config = dict(
    vocab_size=2048,
    norm='rmsnorm',
    norm_place='pre',
    attn_scale=0.125,
    lr_mult_o=4.0,
    lr_mult_up=0.614,
    beta1=0.95,
    final_lr_fraction=0.0,
)
MLP neurons of a small language model. Each row is named by its layer, matrix (gate and up: input weights) and neuron, and shows model dimensions 64-159. Each number is 50 + 12 x the weight over its row's rms, rounded and kept within 0 to 99. A neuron's up and down rows have the sign that makes its largest values positive.
A block is one neuron, or neurons of one layer that tend to fire together. After each block is what it responds to, as a language model described it from the Wikipedia text at the highest values.

L6.gate192:54 46 46 60 35 44 37 51 48 57 60 48 45 58 59 48 50 54 56 57 57 48 41 55 40 46 61 41 41 67 34 41 61 50 67 07 42 43 49 61 56 48 47 61 39 63 69 55 49 45 65 34 44 76 48 51 67 44 58 50 49 41 61 40 40 42 43 40 51 40 37 40 36 37 34 49 42 55 71 51 56 67 61 53 46 53 52 75 55 57 33 61 57 53 57 57
L6.up192:63 51 60 37 43 70 54 55 50 29 65 60 51 77 30 50 41 61 34 76 62 49 52 48 54 34 46 43 67 65 20 40 45 48 37 39 62 24 43 38 55 49 59 44 35 43 46 43 45 59 66 49 54 52 51 47 51 35 49 50 57 50 58 52 26 84 53 35 70 29 38 47 48 61 65 59 51 67 44 32 62 55 52 29 44 35 51 50 44 56 49 49 54 50 21 43
L6.gate324:44 53 44 66 44 52 48 57 70 50 25 77 38 34 72 52 32 73 62 52 55 40 57 58 65 35 32 65 84 63 45 40 59 36 64 48 47 41 69 60 75 48 65 79 33 35 39 62 50 55 42 20 67 38 48 71 50 40 58 30 41 68 43 61 46 44 46 40 73 59 43 67 50 50 59 42 69 28 49 47 45 58 49 68 46 31 71 49 32 62 69 48 54 54 60 67
L6.up324:55 47 58 50 47 26 47 37 36 50 47 37 39 60 47 37 34 51 71 37 40 65 60 49 51 34 37 67 51 68 53 42 56 56 62 33 46 33 45 55 46 42 65 55 46 31 61 50 34 62 73 42 30 07 45 44 79 30 57 45 56 55 42 44 55 61 64 47 76 52 29 53 52 47 63 53 56 40 67 54 50 44 56 60 62 47 50 54 39 51 39 47 36 57 47 62
L6.gate431:38 53 39 62 54 79 44 54 48 53 52 65 64 35 56 60 77 41 61 28 38 77 47 49 38 33 49 33 42 49 21 40 78 58 69 53 60 47 46 59 60 56 79 54 39 56 58 49 57 49 45 35 57 36 76 49 83 43 58 57 54 31 81 34 51 54 52 60 52 53 47 51 39 34 39 38 47 46 75 50 69 41 45 55 62 26 61 44 53 54 23 55 63 37 54 45
L6.up431:43 59 67 49 50 57 58 39 49 60 32 64 51 34 37 33 71 53 40 30 52 62 53 74 45 67 45 40 55 52 49 48 54 54 48 63 53 58 41 73 40 56 55 68 53 47 55 40 45 48 40 56 41 45 40 73 55 34 41 39 62 59 53 27 66 70 70 21 59 53 75 40 46 66 35 53 55 26 49 62 53 53 63 42 71 41 56 33 46 24 47 48 65 60 54 45
L6.gate467:60 39 43 54 49 84 39 75 54 64 33 61 41 52 64 26 61 50 40 61 44 24 26 56 39 56 46 79 55 54 48 29 51 37 37 42 66 48 69 54 75 34 64 33 43 44 57 62 57 75 53 42 74 44 51 60 66 67 36 83 45 54 45 63 55 51 62 47 46 49 46 56 71 49 63 40 70 52 41 48 43 38 72 54 59 47 67 46 62 57 38 37 53 55 51 44
L6.up467:63 43 34 64 66 35 32 41 27 50 49 66 41 67 51 40 67 59 37 45 40 49 61 59 56 46 54 48 46 43 52 47 62 51 36 71 44 41 38 70 22 48 55 38 55 45 48 50 67 64 55 52 40 52 31 65 52 59 65 46 52 58 80 57 38 55 60 43 43 62 45 47 32 67 42 66 65 39 64 57 41 30 46 64 68 45 44 46 48 44 35 54 42 70 53 55
L6.gate526:50 42 52 37 69 41 48 39 45 44 20 58 43 51 43 52 48 50 48 75 46 27 48 40 43 52 47 59 23 62 48 53 62 49 53 42 71 44 63 61 52 40 33 56 62 36 43 58 50 56 66 63 25 37 26 55 53 54 51 47 67 84 41 28 78 55 61 32 48 45 50 57 58 41 46 50 53 36 26 43 52 73 56 46 72 62 50 41 46 64 60 49 50 35 40 56
L6.up526:49 65 37 63 66 76 48 61 44 48 53 43 56 39 59 35 55 64 38 39 48 54 52 58 77 54 36 48 47 65 49 42 44 37 63 41 54 53 35 51 59 55 54 42 72 51 70 45 33 63 41 64 45 48 60 44 42 42 49 40 63 37 53 40 60 71 63 63 76 31 63 53 58 43 71 65 74 45 65 40 29 66 52 47 47 63 47 26 51 56 55 43 48 72 55 48
L6.gate580:74 70 51 29 67 55 49 58 49 44 52 57 50 48 49 58 55 46 59 38 51 68 33 37 55 61 38 74 54 23 36 53 36 50 26 44 45 57 53 70 67 57 56 67 55 46 46 64 49 46 50 50 52 58 40 68 39 53 42 63 66 55 35 83 50 52 78 48 34 49 62 42 37 61 52 38 73 37 55 33 29 61 58 57 42 55 30 62 51 60 61 49 52 42 64 63
L6.up580:41 38 47 58 51 56 36 41 52 55 45 70 46 66 56 48 71 68 64 64 56 42 48 56 57 15 55 61 51 42 45 35 48 55 43 43 39 72 47 43 31 32 52 39 54 23 66 44 50 50 73 61 34 53 50 49 30 51 48 36 66 37 35 45 50 58 52 46 59 57 73 33 54 66 65 43 61 52 81 69 38 77 64 56 36 42 53 55 35 75 38 51 46 37 54 56
L6.gate744:40 69 42 48 48 53 37 37 28 74 40 48 52 60 61 24 53 65 44 77 45 45 57 53 37 47 39 61 45 54 33 38 59 57 43 69 53 34 52 29 50 48 64 41 44 52 52 47 60 54 42 37 50 41 46 52 50 58 69 57 44 46 41 70 44 24 55 32 76 45 52 65 59 32 38 60 15 32 31 36 54 42 44 62 20 69 51 38 49 59 59 35 56 55 37 61
L6.up744:54 43 57 50 39 49 41 51 43 45 32 45 68 64 72 62 42 31 42 83 64 54 42 67 48 30 36 55 52 74 44 27 58 65 60 44 45 40 50 40 58 56 68 53 68 36 50 76 51 48 35 53 48 66 40 55 69 46 73 54 53 38 63 33 41 59 65 48 46 48 62 48 48 44 52 62 29 41 47 37 38 49 37 48 59 59 40 41 64 34 34 59 67 59 41 39
L6.gate891:58 62 57 57 61 49 47 52 41 42 49 44 44 39 53 53 53 21 44 47 52 65 42 51 79 54 67 37 66 49 57 50 63 59 61 64 46 51 65 49 48 53 57 64 55 37 60 33 46 70 57 47 46 60 33 40 52 45 53 35 52 52 45 43 55 63 51 47 42 44 44 47 51 57 50 44 72 57 38 56 57 64 41 41 44 72 54 54 30 21 48 62 40 40 47 57
L6.up891:27 53 43 27 59 50 52 34 46 49 49 54 66 79 55 72 56 77 62 32 50 47 59 58 49 40 48 36 36 26 40 54 67 63 45 60 60 44 35 46 30 51 49 41 39 36 61 48 40 30 23 64 51 29 43 24 62 38 43 47 40 43 39 47 38 46 45 41 47 21 44 48 39 60 45 43 54 48 33 53 53 40 41 42 77 32 58 48 42 25 46 55 40 61 41 46
Description: Partitive "of"

L2.gate302:59 47 43 54 48 37 60 50 51 43 47 52 64 76 44 32 45 36 54 42 60 48 50 30 48 50 70 61 38 56 48 60 44 75 46 50 26 70 64 62 56 53 60 59 72 56 52 47 67 46 23 55 29 45 71 46 45 69 49 45 41 34 45 56 64 50 53 49 66 39 49 32 61 63 55 44 50 49 68 53 40 68 59 71 22 55 60 41 49 48 54 33 37 42 45 56
L2.up302:64 52 56 37 61 53 40 37 61 39 40 57 54 53 46 36 73 65 76 51 33 44 43 55 31 41 70 51 45 65 40 89 52 39 23 56 66 45 44 57 58 52 46 45 47 49 46 47 88 66 58 29 52 33 62 45 44 40 53 42 70 57 42 39 59 48 35 57 28 62 50 60 53 45 64 37 40 51 49 61 43 52 35 18 32 47 52 57 44 55 68 40 53 58 37 52
L2.gate688:70 23 48 59 49 46 64 33 52 54 63 63 58 61 30 48 42 48 63 66 46 33 53 55 19 46 37 46 43 56 46 37 57 56 52 24 52 26 54 50 52 34 52 61 46 49 63 37 46 53 52 56 30 55 69 42 45 50 47 37 75 39 45 44 65 54 54 35 69 60 39 68 61 34 60 38 36 52 37 33 44 51 45 67 36 55 49 58 46 48 36 42 39 53 46 53
L2.up688:58 55 37 68 73 49 74 32 34 57 73 70 50 67 36 68 56 47 53 45 52 43 88 42 40 72 29 41 32 53 43 55 46 40 66 49 29 24 72 63 33 48 45 49 46 51 72 39 53 58 60 55 59 54 53 37 70 60 45 74 37 69 52 53 30 65 51 41 27 54 48 76 56 46 52 54 42 55 37 60 43 42 44 72 58 44 26 44 34 61 30 45 58 64 54 49
L2.gate868:51 42 56 56 38 32 55 38 64 56 70 61 49 89 22 49 48 31 44 53 38 89 69 41 69 52 50 70 62 66 49 78 59 47 40 53 45 42 65 53 26 70 69 53 39 45 48 50 53 56 47 37 50 41 48 58 50 54 40 67 29 43 54 54 52 56 42 39 54 49 45 51 39 38 25 45 53 57 50 45 52 64 65 65 47 49 43 48 40 44 50 42 42 31 48 38
L2.up868:41 58 54 52 63 38 49 64 62 58 49 41 40 68 49 65 47 64 71 65 44 49 45 45 38 47 81 42 58 50 67 43 73 84 40 45 76 49 48 41 44 62 34 28 58 50 44 62 25 35 66 47 46 72 34 55 53 55 49 41 45 61 37 43 50 30 41 31 55 36 49 59 32 76 60 50 56 52 44 49 59 40 53 57 51 72 29 46 44 59 53 52 43 33 53 49
L2.gate1053:48 62 47 44 36 36 38 54 37 36 48 54 37 37 42 51 59 65 64 52 58 39 67 64 53 84 41 38 60 53 39 52 42 59 51 57 51 63 71 36 63 54 58 49 58 53 45 41 62 55 71 67 59 39 33 63 76 45 49 44 41 47 42 58 57 82 53 35 49 57 26 58 52 39 49 52 56 54 40 48 36 58 50 52 50 62 67 71 72 29 37 45 53 48 40 14
L2.up1053:72 44 30 48 30 53 39 35 47 47 47 66 33 59 27 45 70 39 46 25 50 57 40 35 40 47 35 57 53 44 62 36 67 52 40 42 48 52 61 53 41 60 39 78 42 50 62 45 38 34 36 51 54 37 45 57 38 47 41 71 58 47 38 59 71 41 58 76 48 54 68 33 64 45 71 56 64 42 61 28 45 54 50 41 33 29 36 51 57 46 54 52 32 56 41 44
Description: Prepositions along and on

L11.gate4:39 52 48 40 43 62 44 61 52 35 42 33 41 60 57 15 48 46 75 55 43 46 60 70 43 54 46 53 33 62 71 60 63 61 42 23 57 55 58 60 62 30 73 40 28 41 75 50 58 53 73 69 54 36 46 51 35 37 42 68 55 22 32 29 55 58 43 62 70 18 41 68 51 63 56 57 52 35 35 32 38 41 45 52 53 47 56 73 41 51 25 59 54 42 42 61
L11.up4:53 42 28 50 47 49 25 52 66 48 61 58 54 54 56 60 58 19 55 57 49 31 48 41 50 50 52 74 57 68 47 54 47 72 68 50 57 49 60 34 71 44 44 30 69 54 66 53 35 43 62 54 40 50 63 58 52 54 39 67 75 46 55 44 42 62 46 66 54 51 39 10 59 47 45 51 63 43 35 28 45 49 37 57 53 46 29 47 64 65 62 56 42 42 48 52
L11.gate1045:53 50 37 76 64 46 24 42 46 51 34 69 71 65 48 55 38 27 20 33 36 48 63 63 50 50 50 69 43 53 49 55 52 56 37 45 46 71 54 64 40 40 54 45 35 54 47 48 46 72 51 52 63 31 51 47 50 61 55 52 47 66 70 19 32 47 59 51 35 58 47 46 61 43 57 59 52 44 42 13 35 37 40 65 52 54 46 69 54 55 62 40 62 41 27 49
L11.up1045:41 51 46 29 62 52 72 58 46 45 60 74 38 35 24 50 52 51 56 63 30 64 56 45 33 55 25 62 43 49 77 50 40 59 60 36 53 27 59 62 62 54 48 71 41 60 52 50 72 54 40 48 68 31 63 53 26 31 36 57 62 46 54 50 50 48 43 53 60 63 63 58 60 51 40 38 52 51 70 49 51 54 42 70 64 35 43 72 49 52 41 40 39 48 56 47
Description: Transitive verb endings

L6.gate84:57 29 44 52 47 61 60 39 32 62 53 54 30 49 34 37 53 42 39 55 36 39 49 74 51 52 64 31 40 77 35 35 64 47 50 74 60 53 64 48 28 47 60 52 37 52 46 59 61 56 52 74 63 54 57 65 43 67 57 51 64 44 48 56 49 62 42 24 39 62 51 59 53 71 54 47 27 64 53 45 51 61 52 45 67 67 48 52 56 47 70 66 60 48 65 52
L6.up84:58 47 25 68 49 53 40 31 35 67 41 38 33 57 40 45 70 49 39 40 54 45 49 38 48 64 48 32 57 60 43 48 46 42 72 57 62 76 45 89 40 47 65 44 53 22 40 41 29 70 43 41 53 42 35 63 48 29 53 34 57 41 49 38 60 42 54 51 41 58 47 31 54 49 36 47 55 55 67 29 40 51 53 49 32 49 43 42 72 39 51 51 47 70 57 54
L6.gate112:42 50 47 35 55 42 54 40 63 47 22 62 50 44 39 51 48 35 59 53 44 29 79 48 60 46 58 45 71 36 48 58 68 29 50 61 41 66 30 43 50 47 59 36 51 56 44 56 53 64 49 63 51 30 46 48 56 47 50 57 49 62 59 51 47 45 60 59 42 29 41 53 53 69 51 20 51 51 77 27 39 57 46 57 36 45 48 48 69 44 61 46 66 46 37 40
L6.up112:67 36 53 48 44 57 47 53 48 60 34 43 58 45 52 76 68 32 54 48 54 35 59 37 66 63 54 68 49 40 60 53 51 45 53 57 63 52 54 31 23 39 56 75 50 34 54 60 49 36 67 67 56 40 37 57 31 47 50 67 55 41 45 68 60 50 53 59 61 41 52 56 57 56 58 68 53 36 63 43 76 53 57 51 64 43 52 59 43 31 26 47 68 64 86 44
L6.gate216:63 61 37 45 34 78 56 42 58 38 59 56 64 60 46 50 56 61 56 62 52 30 59 58 58 43 57 70 31 52 54 35 49 40 25 48 77 52 63 43 64 72 51 59 75 55 43 55 53 51 59 35 60 42 45 40 38 52 39 67 68 43 51 71 59 50 35 44 57 19 46 62 66 47 62 54 42 49 49 59 43 79 80 32 61 48 21 67 46 49 42 55 52 57 45 60
L6.up216:36 32 60 47 46 67 48 65 45 51 37 59 42 64 62 42 58 60 50 52 50 48 75 47 48 55 59 58 59 62 60 75 56 32 47 61 44 57 50 62 48 52 39 50 42 31 60 39 73 60 49 53 53 57 26 42 55 47 46 44 52 32 48 38 34 56 50 65 53 52 39 46 56 35 54 46 35 75 58 38 36 62 51 60 72 43 25 59 35 48 32 60 44 25 56 59
L6.gate365:59 46 40 50 62 61 37 36 37 42 47 52 34 49 55 57 51 62 33 39 47 47 44 52 53 57 68 53 60 61 38 45 56 42 49 64 63 60 54 56 45 56 61 56 49 40 50 53 55 56 53 56 66 54 70 43 50 60 37 76 25 61 49 31 39 32 55 39 56 51 54 46 43 66 66 51 77 69 33 48 72 55 45 46 27 49 46 64 46 56 40 42 53 44 49 44
L6.up365:82 30 31 59 58 37 44 42 53 57 47 59 60 43 45 40 67 58 71 70 49 39 51 85 61 42 67 56 45 61 41 69 40 47 52 58 42 53 62 72 39 61 49 52 53 42 63 45 64 50 42 59 53 46 49 52 42 35 70 55 35 54 50 45 33 50 34 41 70 61 46 67 50 70 46 46 46 44 56 62 42 45 39 31 47 51 62 61 48 30 42 43 50 37 66 61
L6.gate402:63 66 55 42 67 31 50 67 25 49 25 46 46 30 45 46 50 56 54 59 42 67 51 62 33 64 48 41 45 77 41 39 39 28 25 66 33 71 48 34 71 51 42 22 21 61 64 60 32 47 54 39 43 40 59 61 61 37 32 37 57 48 39 34 56 24 36 41 48 50 45 29 47 40 65 70 43 65 40 47 43 55 48 52 50 35 55 44 51 39 59 39 48 68 62 33
L6.up402:59 44 37 27 42 45 46 59 59 71 44 60 48 41 26 51 55 51 48 50 52 50 25 41 46 44 52 44 48 77 59 30 53 42 50 65 43 31 33 36 78 69 40 49 45 61 70 27 56 34 55 49 64 38 31 69 46 58 51 67 46 46 42 51 40 37 55 35 51 54 64 29 64 39 54 51 61 51 44 50 52 36 61 60 45 69 43 32 37 50 26 39 57 32 50 65
L6.gate627:67 42 44 44 50 46 47 38 54 69 28 50 37 59 70 55 58 44 32 53 56 50 57 68 49 53 40 60 36 68 49 53 47 31 64 38 64 69 59 48 29 49 43 38 44 34 54 65 69 43 70 50 74 52 60 32 46 69 48 59 37 51 45 57 48 37 54 59 64 47 38 59 70 38 73 29 40 67 47 47 55 67 61 72 53 33 45 49 61 27 18 54 32 55 30 36
L6.up627:75 44 46 45 61 46 48 65 65 57 71 67 68 38 40 18 52 48 49 35 67 42 52 66 51 73 67 51 38 68 68 27 52 45 60 50 64 63 49 53 47 42 48 60 51 40 76 68 38 32 26 65 52 40 68 70 46 44 44 59 48 60 51 48 43 32 56 55 66 41 41 50 51 49 42 61 26 52 50 66 31 55 70 47 42 52 42 39 56 38 39 46 62 38 62 46
L6.gate799:35 38 50 57 51 53 40 52 56 44 51 51 47 56 63 44 64 51 71 57 63 57 56 71 39 32 57 61 55 75 51 47 42 53 60 47 23 42 32 41 36 52 31 52 44 39 52 40 65 53 71 65 45 55 44 67 42 45 77 48 67 59 56 62 52 54 84 36 40 50 59 55 43 42 60 42 58 53 48 48 59 77 42 30 44 45 57 36 68 48 66 69 47 36 58 62
L6.up799:38 56 56 51 52 40 50 72 57 56 42 39 77 55 41 26 42 52 27 64 47 53 32 65 58 58 72 40 44 46 61 64 49 52 53 70 47 43 65 42 48 64 72 58 47 62 44 55 46 37 60 26 61 47 63 63 51 57 30 54 68 44 55 65 65 32 63 70 62 37 51 33 40 65 52 60 41 55 70 47 30 51 45 49 56 49 48 44 46 51 76 43 70 47 22 34
L6.gate1041:54 38 38 55 63 48 59 62 52 46 60 57 44 61 38 60 41 59 55 75 53 24 59 45 40 91 41 31 22 48 45 52 58 57 29 63 53 52 49 46 40 33 42 57 41 39 72 45 54 45 36 62 50 48 47 42 51 63 34 61 35 49 49 71 63 58 41 53 34 58 40 58 52 84 62 47 42 54 53 36 65 45 64 50 32 54 48 38 47 65 48 45 59 47 40 55
L6.up1041:50 54 41 58 56 60 58 71 59 64 61 51 61 32 73 74 53 32 48 51 55 50 54 57 50 47 64 59 35 59 48 41 52 37 44 49 47 72 59 52 59 34 50 79 50 68 49 28 66 47 37 43 39 69 56 49 41 66 49 64 51 47 44 47 60 69 46 52 62 64 51 47 50 46 59 49 36 61 48 46 28 32 58 58 07 34 32 41 26 34 47 59 47 47 57 60
Description: "Along" in "alongside"

L11.gate900:52 55 51 61 27 37 50 47 51 35 30 50 58 43 56 42 31 50 56 60 44 45 66 65 62 57 46 31 27 51 33 36 30 18 31 45 62 54 35 52 58 45 57 48 58 44 51 64 45 46 68 55 51 65 54 53 35 48 41 60 36 63 28 43 62 45 63 43 59 51 91 58 45 69 41 46 50 64 46 44 35 63 58 56 51 44 54 56 56 44 60 44 54 37 56 61
L11.up900:64 53 48 53 27 54 26 40 44 43 66 58 70 52 42 50 44 62 38 57 43 35 47 62 60 43 46 60 40 59 52 39 54 48 30 57 60 57 35 57 45 50 71 40 63 59 51 66 50 47 34 60 56 66 60 68 54 47 63 46 45 57 63 38 22 46 53 44 54 36 43 55 53 36 58 37 60 50 64 69 63 52 56 53 66 49 76 41 63 53 38 59 57 58 51 59
L11.gate1021:48 39 55 43 57 41 50 49 54 44 52 54 38 35 34 49 56 60 56 61 33 36 47 37 25 64 38 56 38 34 47 66 45 27 29 48 41 59 62 53 37 68 37 65 31 66 55 64 44 49 26 50 30 50 49 40 49 43 51 37 57 39 34 41 59 64 46 34 59 38 22 51 56 61 50 53 52 57 51 63 58 57 60 59 30 65 45 48 58 44 50 29 78 48 47 63
L11.up1021:44 56 35 58 49 55 57 39 47 59 57 44 70 50 51 53 60 58 50 49 32 38 40 50 44 69 48 55 60 51 45 36 53 42 43 45 55 68 43 47 62 47 65 61 76 43 48 54 55 46 53 55 55 49 55 47 55 67 51 37 63 40 38 54 22 64 50 34 71 51 49 60 57 32 43 32 57 47 51 61 53 46 56 63 52 60 59 34 56 40 62 41 55 51 48 42
Description: Clause-linking function words

L2.gate29:34 43 60 57 41 47 49 57 53 31 50 53 25 45 46 62 56 56 42 51 34 62 62 56 38 55 52 28 82 56 34 50 62 55 61 46 53 46 58 74 41 52 39 63 52 51 49 37 87 39 70 41 47 56 49 46 66 64 43 69 60 45 61 38 57 45 32 42 46 55 33 51 64 57 66 44 49 49 42 48 50 56 52 46 55 48 32 54 66 31 31 43 52 56 49 53
L2.up29:60 38 54 49 51 51 26 60 51 41 46 57 55 32 32 70 54 74 44 51 67 90 53 52 46 69 62 46 28 65 44 52 53 54 52 47 55 38 44 68 40 47 37 67 43 48 48 53 68 37 70 65 51 53 65 48 54 29 61 47 52 51 44 47 69 57 24 55 25 51 46 50 74 63 69 34 55 42 60 61 44 49 47 53 39 37 47 52 60 52 57 35 34 71 38 29
L2.gate54:46 53 40 58 45 41 62 65 47 59 63 76 60 67 67 45 44 71 58 64 28 40 35 35 46 41 35 57 46 47 53 66 67 59 48 62 31 64 25 50 56 47 65 58 68 33 43 72 63 41 52 42 46 51 62 34 48 61 41 48 49 70 40 60 37 65 62 68 79 46 47 40 55 61 48 56 64 55 66 60 59 49 20 44 49 23 46 54 36 33 51 56 58 53 60 46
L2.up54:37 60 26 31 50 50 59 49 32 55 36 72 29 22 75 55 41 42 42 68 67 53 52 33 41 54 59 58 61 56 33 53 55 37 57 35 43 52 32 49 59 44 47 52 56 58 38 86 36 46 73 35 58 58 53 42 67 65 45 50 64 66 58 45 34 39 43 46 50 53 37 47 65 42 49 51 46 58 56 62 53 62 57 36 36 49 40 51 64 61 63 48 53 37 29 58
L2.gate161:21 44 35 58 67 46 56 40 46 55 54 49 40 32 55 59 66 69 57 66 62 46 69 49 54 46 51 39 59 70 41 38 52 48 50 64 71 57 35 29 49 52 48 45 47 39 47 37 35 32 46 34 35 80 61 49 54 35 48 52 60 60 42 56 77 47 37 39 48 52 51 36 52 69 42 65 47 50 46 65 41 48 36 41 58 41 51 59 33 74 45 57 63 63 62 53
L2.up161:34 35 60 42 47 24 38 52 33 53 69 72 62 61 54 71 53 52 65 71 54 49 58 50 64 57 48 37 55 53 40 43 64 53 51 57 42 50 52 50 43 82 47 79 54 62 74 57 27 29 45 64 45 87 31 68 61 43 54 59 78 53 44 72 68 36 47 54 42 42 53 58 48 43 40 46 56 54 43 42 38 51 48 49 57 62 31 34 48 37 70 49 51 60 39 44
L2.gate813:44 48 47 64 55 57 66 33 43 43 38 53 46 41 33 57 65 40 58 43 39 43 64 73 60 53 51 42 51 56 44 33 43 51 53 48 56 39 55 65 49 71 62 36 66 37 62 48 35 40 52 63 30 37 43 32 45 53 42 74 66 56 62 36 33 41 43 53 63 39 36 41 34 57 76 58 58 46 46 41 45 75 48 25 69 68 52 48 46 46 60 64 60 46 46 44
L2.up813:40 54 34 22 48 61 53 67 49 26 37 28 68 46 60 49 33 47 54 56 43 46 35 37 69 45 43 48 66 70 63 36 54 71 34 63 45 59 49 20 46 70 29 51 54 44 14 36 50 33 47 44 40 66 53 63 46 69 52 59 55 59 64 37 71 42 64 26 60 49 45 35 51 24 45 55 35 60 63 55 28 60 40 52 62 47 68 59 53 42 34 42 50 70 48 32
Description: Word-continuation fragments